Weights of a small GPT-style language model, trained from scratch on English Wikipedia.
Architecture: LayerNorm before each block, rotary positions, no biases in attention or MLP, untied embeddings, normalized queries and keys, capped logits.
Training: a variant of Muon for these matrices, 901M tokens, 6872 steps.
MLP neurons of a small language model. Each row is named by its layer, matrix (down: output weights) and neuron, and shows model dimensions 341-468. Each number is 500 + 40 x the weight over its row's rms, rounded and kept within 0 to 999. Numbers have three digits each. A neuron's up and down rows have the sign that makes its largest values positive.
A block is one neuron, or neurons of one layer that tend to fire together. After each block is what it responds to, as a language model described it from the Wikipedia text at the highest values.

L7.down136:520507503478479514526511482480476521551430458414525446476506512471435456479523499524526482459528534479490498531546523548536456536500504558442469522535425505502468489491480515485469473526498530511535515419507500537551510532555504491480430510543541488578523556505495565467562446543488513472547471575547546551454503505524459477546536447465590490512617444489541458527528594504408485537493
L7.down208:462521545527531518415490535469573497456477500498377532461496479496488513510470517510426523493476540569420541469462503447477521463425599429538530493528363523465506531477465491526528499361522511564474549502491520503496570526431537514543547494464484543576522475505491505510581498521537478451442500583485496457528483499470542529508503459519497524455488504494449430508561497439521484466530
L7.down465:465490423497454419506455421418521383528521487511559485422492533543564535620418482529488443582519514446535402453491523476475544503484403510582469437491500542556512494525507501514531505529511475440500495433459498578444498481528452507475503513492468484554566478412470466452467544493566479512541407486563480467498493505509489468495518429499476496494412470510433500521532495467482454512471
L7.down647:528538546487583503478511453509490503470551502501456485483497460481515445414490555479517459498517464496448522449509433474541511566484474542454523491427445537494444487452479496526481515480483510524499492467513537515487511465556464447661360515475555521484498480555471547500550477530469425521531502515503507487472537474451481471531449531536551501547457464488493506466521572537501435477553
Responds to: Last token of a sentence-initial subject noun, often after "The" and recapping an earlier entity, right before its verb or 's: collections, team, congress.

L6.down177:561501440538436446464553501455463423462536489547478505481542453441471467490453485464516464463514532533522541554532459532524541501479536514527491573450494533537501476503510475446517517540543529473477454447410503560504525426475507559551518478487477463502497551472524568525476505529561515493500511503431469459480429497534496513499531438466555499482475469530430543468490478469512452486498
L6.down416:540620511476543575490533459466458448508440528446600497508463448583512504545478532464436548466512513505462467480454483541515544460485461500475471463525544455460487466499537521536497558472535483494514476520574470519422464504511512533484489544559527446486528516551522488532515494512570455581510515471491517463463475522474464455429532474542433511454485425480543481480539511500491426477467
L6.down455:553571515508436538448514550517508550503534514430534476486529555406431446568500536495468505493487556501488484476544465533411535495546574516523473449538531527572525442517506507515490528523481494475492492520526500500431475421543602480506495468500522507513468481498481474545584501506459573536600480499516461428575501501534561480479483463501504541481552533518569450478500560485547504498476
L6.down503:565502458496563495541437471510451528507490451493497447464497465476482503472449387476508444499465447458539441462520480594521445565554558496518532479476518540491529456492455511520515494497460463496502487544535497535465474537553514452605450523485489448509481498495511525542504490529545506477508507461556499529475488416569495531583473475499522488491487607504485419461524464499406625449532
L6.down535:449481560495482492532519512517531494494516446471457595463566537455516510528494451502518458519440452491546460467459522549512529448444462531584512493485474530486500460456461534506508538499483481453537502445512496505466612496457483408516540495480519476517479464553509478442502543482531517625556505484468462490547544485516521497504561624550544475568449488551447563498558524450575561501472
L6.down834:503482408444452475470486512534549433504539580431548402519550493487536486507428548468520538529474486514484474472530462496478556482517518449470469511461479532434454503559512456479489514477510523481452513498518524507520506488487515534546508501498529527522480525547564489487458591465503516403482436468464514530465535538511481484550490466551448609476577498459516466484460522500483490436531
L6.down900:512473428532578488480489496495526479436547529505479481534399535446487563515483501518529468457529548464452459450451461489564504523538448520431513519531529484475464489486553461579494496429529490494486490416511555574591453423494470535444488479609541482480501469537486467434466450431570528564484490515507506517468463501552539558473522462453467483458481410509477513531529492557461476548505
L6.down1214:483532507494498499578510528584531466404521566451552437497498448422513489463493451502534505510503434478471465517501527500565495487481515545471500496486441362514498507530508502510501499476478432524573503522492550575471436558540426513454600467567490431466512515472501512477456509499563541533505536503517514469533559582485535522481493515527530472543500509465517522549482458504546518481543
Responds to: Word endings and nouns for legal, political or official matters, such as petition, conviction, decree, ruling, Court, Senate, Democrat.

L2.down246:516475488644595559465605559503488466481472464518539468507489529554451540419524527484496560491537518505388551449511519495492505542362445431555473594484493463519521534480514549550477518467583516413486506514437567458496468507445558566482520463504558521482557418486528498463500478431486506522521504556503509514465577578477473599482513513527417506516446526492452463570498534516553481497449
L2.down496:571493530522565474466544500481494430456517453584456479519518478523530490556487475551494459506532532509443549523546545456466525454477543474472502517491571513452477553510459491473484495570475534486562483541572522506459552540479421467478568486499531549497533438476498499478475461467374457483565547510546527485472542533490494416488502493495580496514496457503484471475469429541578474548487
Responds to: Capital "It" starting a sentence after a period and referring back to the previous subject (It was, It is); also "It"/"I" word starts in names such as Itas, Ittihad, Iwo Jima.

L7.down51:481499487445484562495507470520494547528469428494568489548595409484446493439448425505562538543515532529494517505504446477460412517552528510587450522488595509557497500511502465557537526445514483450515461429507496529474510559511519502501446489565469491491525543476508486474553481509463497484478520461452535459476512479437436534473513541498515484473498556491451486486478486461513515514507
L7.down520:462515450508496488516518515489467468486584548506491464494496449459479514510523399479492455476531508475546446532457492443550560522523424499459494458521482423575562556484506564431416493497569443490504489430432490541458516482463566496501427520568466462429500507525452490553427504518514539542499415449485469512507453485527477515459494443457448476444580531504558521512460432474495490496489
L7.down1018:453458506487467461452519520489546486539485570436486455465534448562444438593453495434481440500502447496556464393515551470469474510462476479493452485453526507466526496483471473545454521515489569496570491552465505528497528449499516423535477460510550512529552602496468491522534497513506588556514451448480520470544562429537417519465484549479532454521471467479468492484465541457442512478501
L7.down1151:495553497570445501528433476483459506543457491464527521425550459489468492505542494526471509536535550451488543425434526546477520496470496501593448438534484490442529494447494490537571510471386488498467470481510513512512581454494467501462448517492489480493472555394490564521472497532551462456454560485410588448515449555560496446490485468488519521484530554490500455511504479465510561469559
Responds to: Final pieces of abstract nouns for processes, states or conditions, often negative and often before "of", such as erosion, instability, hostility, gentrification.

L6.down302:572500510479508460473487481435430460548449471492490481544451491487573490528489526537560505428493510526521439499424513429518441649470477505509504548487523471445477476531540508465488462494573426502478465476479513535435516519517534497499495480463503482499552539491515511525458581513586514463458562485534449484507558442482539532574556515513577479473470524483483546495465542516440502547450
L6.down332:463476434388474524525531499530560516571534507487471470567456518534484489545528413478512449571463474532531483561472538464492463529489528512501474448516527518489499461518506530491437506543483515524557487544535516525543480467472531473524517547441470520521456449544452534492515478578572473534495474470584464427482480464567536507525527485523497486467453470546568555526485516584588494535493
L6.down391:493569455477521516504526441472499448490456517553566503505510511575521505503440455529498524473466511546499543463507465531512509495459523464518499535476559563440528517498460522488537576517501512558490483451516493470594540497490478529509545471500539424479564572552458548478495492434570499472464495456435530574524504445537565536555507494521530555504599502485485501462496489498512511455526
L6.down428:491469515420526497576497506479542533509403520529522516483476484508562480509495501594573430508541519531490469533511515450433473480494498542496556520547484456465493472493523492517541469473499463505532501459391454488469463513450475456516516418491509474559509477536520454501509462534502559562456548539535428526497494546577495486460454488425519546507535585459608472570458527484454453540455
L6.down449:489465492477512514517482463512461498545496521495460587591538517451480526482527569542492500459420505441524518488526466425533515442422444469512451491455431493443519542506505494525537517505478479520489541517555535503503527539513521438502470443466517484543496453494484458503543441480539539516497446540480559505485454514521514528463588453439488550404451524442547426497505539530546461559435
L6.down509:499535512494608517464485487541481524586549427529537506531523559534477460521430509586479520488508507521522496555492480436497498451491514517504570553571516534480538514485411521538495464516539422567527453464502531503512521540569451539573576452512465557489496449498495444402469500522542497484446507447452495411466513540564524523524496543411526588448513572426529510460469554530492551484379
L6.down593:432501543491535472450523514462514476513499403557498500400497507515460458545471470554522506480515501478487545555548547532502518447472535467502473521495471535485466515509572542511509485488516511431413469498526505504544546604498556468475519497482527503476540479502502550502525511522460516468459532523482438476475496480556431532536518470539475494561505505472489524521496534513398469505466
L6.down879:557552470423497447473488502526505473512541449527542481452533564482507529472383473505558552617474481527475526494460548496469531479470548507473500462547455566457467552480455499540510517613488544532553453522498493522509560557505486451442546458557541486480466453506541482497427561489516514528542435583492485471491479519494472461528505452498505490475518494500473568509568486496455518553513
Responds to: Short word pieces inside foreign personal names, mainly Slavic/Polish/Bulgarian surnames before endings, as in Pudziano-w-ski, Dan-ov, Khadzhiyan-kov-a.

L7.down118:539531506504457428529563441468550453525577471466510484550487460536490553539496500470575571530520487517505488484486537461498451531460511506527548521501431468481498446535519482480514432512446436536499519506551481492580458484504450446479421509465473526487506443535479488433557506522550469561522519486487472489491539490536574483518531446527520470478459489526577544462501605514516516582510
L7.down672:437473489505560458513585500486482519463504438484432499527422475517526518554552483463579568492471523480497557553494522470477545445495496387511535431551487452505499401439497545498532493510561519483551494493511469515504545423492506483481505493444463509487560523507489553501470480484418421493481479445515394452491486548607495469465468496472576528495566515574593508502522467502492540516562
L7.down689:492496514434516493448524451483550511457489503510494427548444501523521542510578540447513469413456452535551507488478549585476484502457464540468492474521530562524507448452524531503519483429530491445537458553504503489456497499555497513490588509486515497436525438432567458556509512521519493464504501517539406524454501501466519482528502475581554503510535464440513475533494581510514446584517
L7.down1007:475467520524539488466486525564484590536476487405495470511445460489540542454517584541476558433482455526487488533483496532536420546571475512491547498450465487479533471459487542510428500480537479464539469451421518486504491542516463532509461588540509541532546519516502483499424383514460551427480491486532500541606479462492555450484471468433549479490472489487506513542456508402491478531496
Responds to: Word pieces inside non-English personal names, mostly Slavic or Eastern European first names in rosters and tables (Jace-k, Kam-il, Vas-yl); also digits inside race times in results tables.

L6.down52:543439440489483501468424553529517561529449495513475512490513508505488441458497566500520444427451477570530525511478549506430451578527533498474479494495527505462482430519499492495508521478492464505474457497424504504449486532528597473424630473389470570477532520507498496532554599565470487586458457519460453493523504546558500587531478510504514456452495452510497522477452545512524491428465
L6.down168:568506447507459538565458478449489396524480531539525511497518548451521581485476449500502535518490466522545489489403493595468466471516446455454542502512487557464465543463584505465462516479465438461433497577507496515573515556497463555436533457473470472475488539421514488536452434557501507430503571466530421561490506482508470509492515534568546495475629503493465505454459526467459450445514
L6.down178:522486537575538550433566528497577531476506530533470488461538514484494595483464568515444472551518526497529446506554464463479528444462549459476487528527503480511526536480485465585529556527480489464534436521452522575464474445451524437440497470460547522485473489521512533507485518606553531523459495471514489569527591541502453510518492429507559527485511514498462489494488467453529452545547
L6.down627:441459472481523480518447528432432517478466537523451438421534484433525498523532473507446467502573502485503476472515439485507477431463562507541475480435469454503528461478557519558505462478472531488532441501481542539476492470579504447519491426595440474502507459505506410546548475498440517479495461562475490504509471471508492510523515496453520447462471534588545481486447585575515505444550
L6.down704:479526486464533481535531545513545471458528490480439502553524473490482433531555523456511549534489435551568477473470563557518577560527449468493500569593510520513528425500539484472531543510435454480531499512481422460453502480550471521522492456540520504510532462495418482459505471510523573495514494469511504524533500432482510485543526500463520532546440560430520450483408498446496487496519
L6.down733:464569468546572500489508491459484483520513468485449515507463489568523494521470483501533499462522474521495468493582572522457488488507579541545528475475541533474576500598461467453512457504492502590522565473526546515499445517513555503521468629564526547573544551415484499589552430482483513591530512550439483486532468510566508454491407500535544489493445547472523451449459498532453497505586
L6.down1165:515493551507504527468547508599498520525529433428512497470461532451464506576479498510489478607460481507504519574498489497481501590533563490465480505472506501497495491448542490536516397456437528550495495523519533488475555505473458501585532483538491498512482430504545485454517480480498509497510473417463505492519483518401513463583468546517500458392489576505475482498479506463470606525579
L6.down1339:552569464460544487444530470416453419486468556476516490498441590508528473579529557461473561597566551527503514451495517453522490525459546487496535502584497472565557513437533447509530501497439595501483445439527499511428533448536524518490495500511437460470498482489424524523477521493535526568516569526440541544538506520467477474544471481454574500458495509518506495492535502512407528534533
Responds to: Sentence-initial "It" and nouns like film, school, company, genus that refer back to an article's main topic, usually before was/is.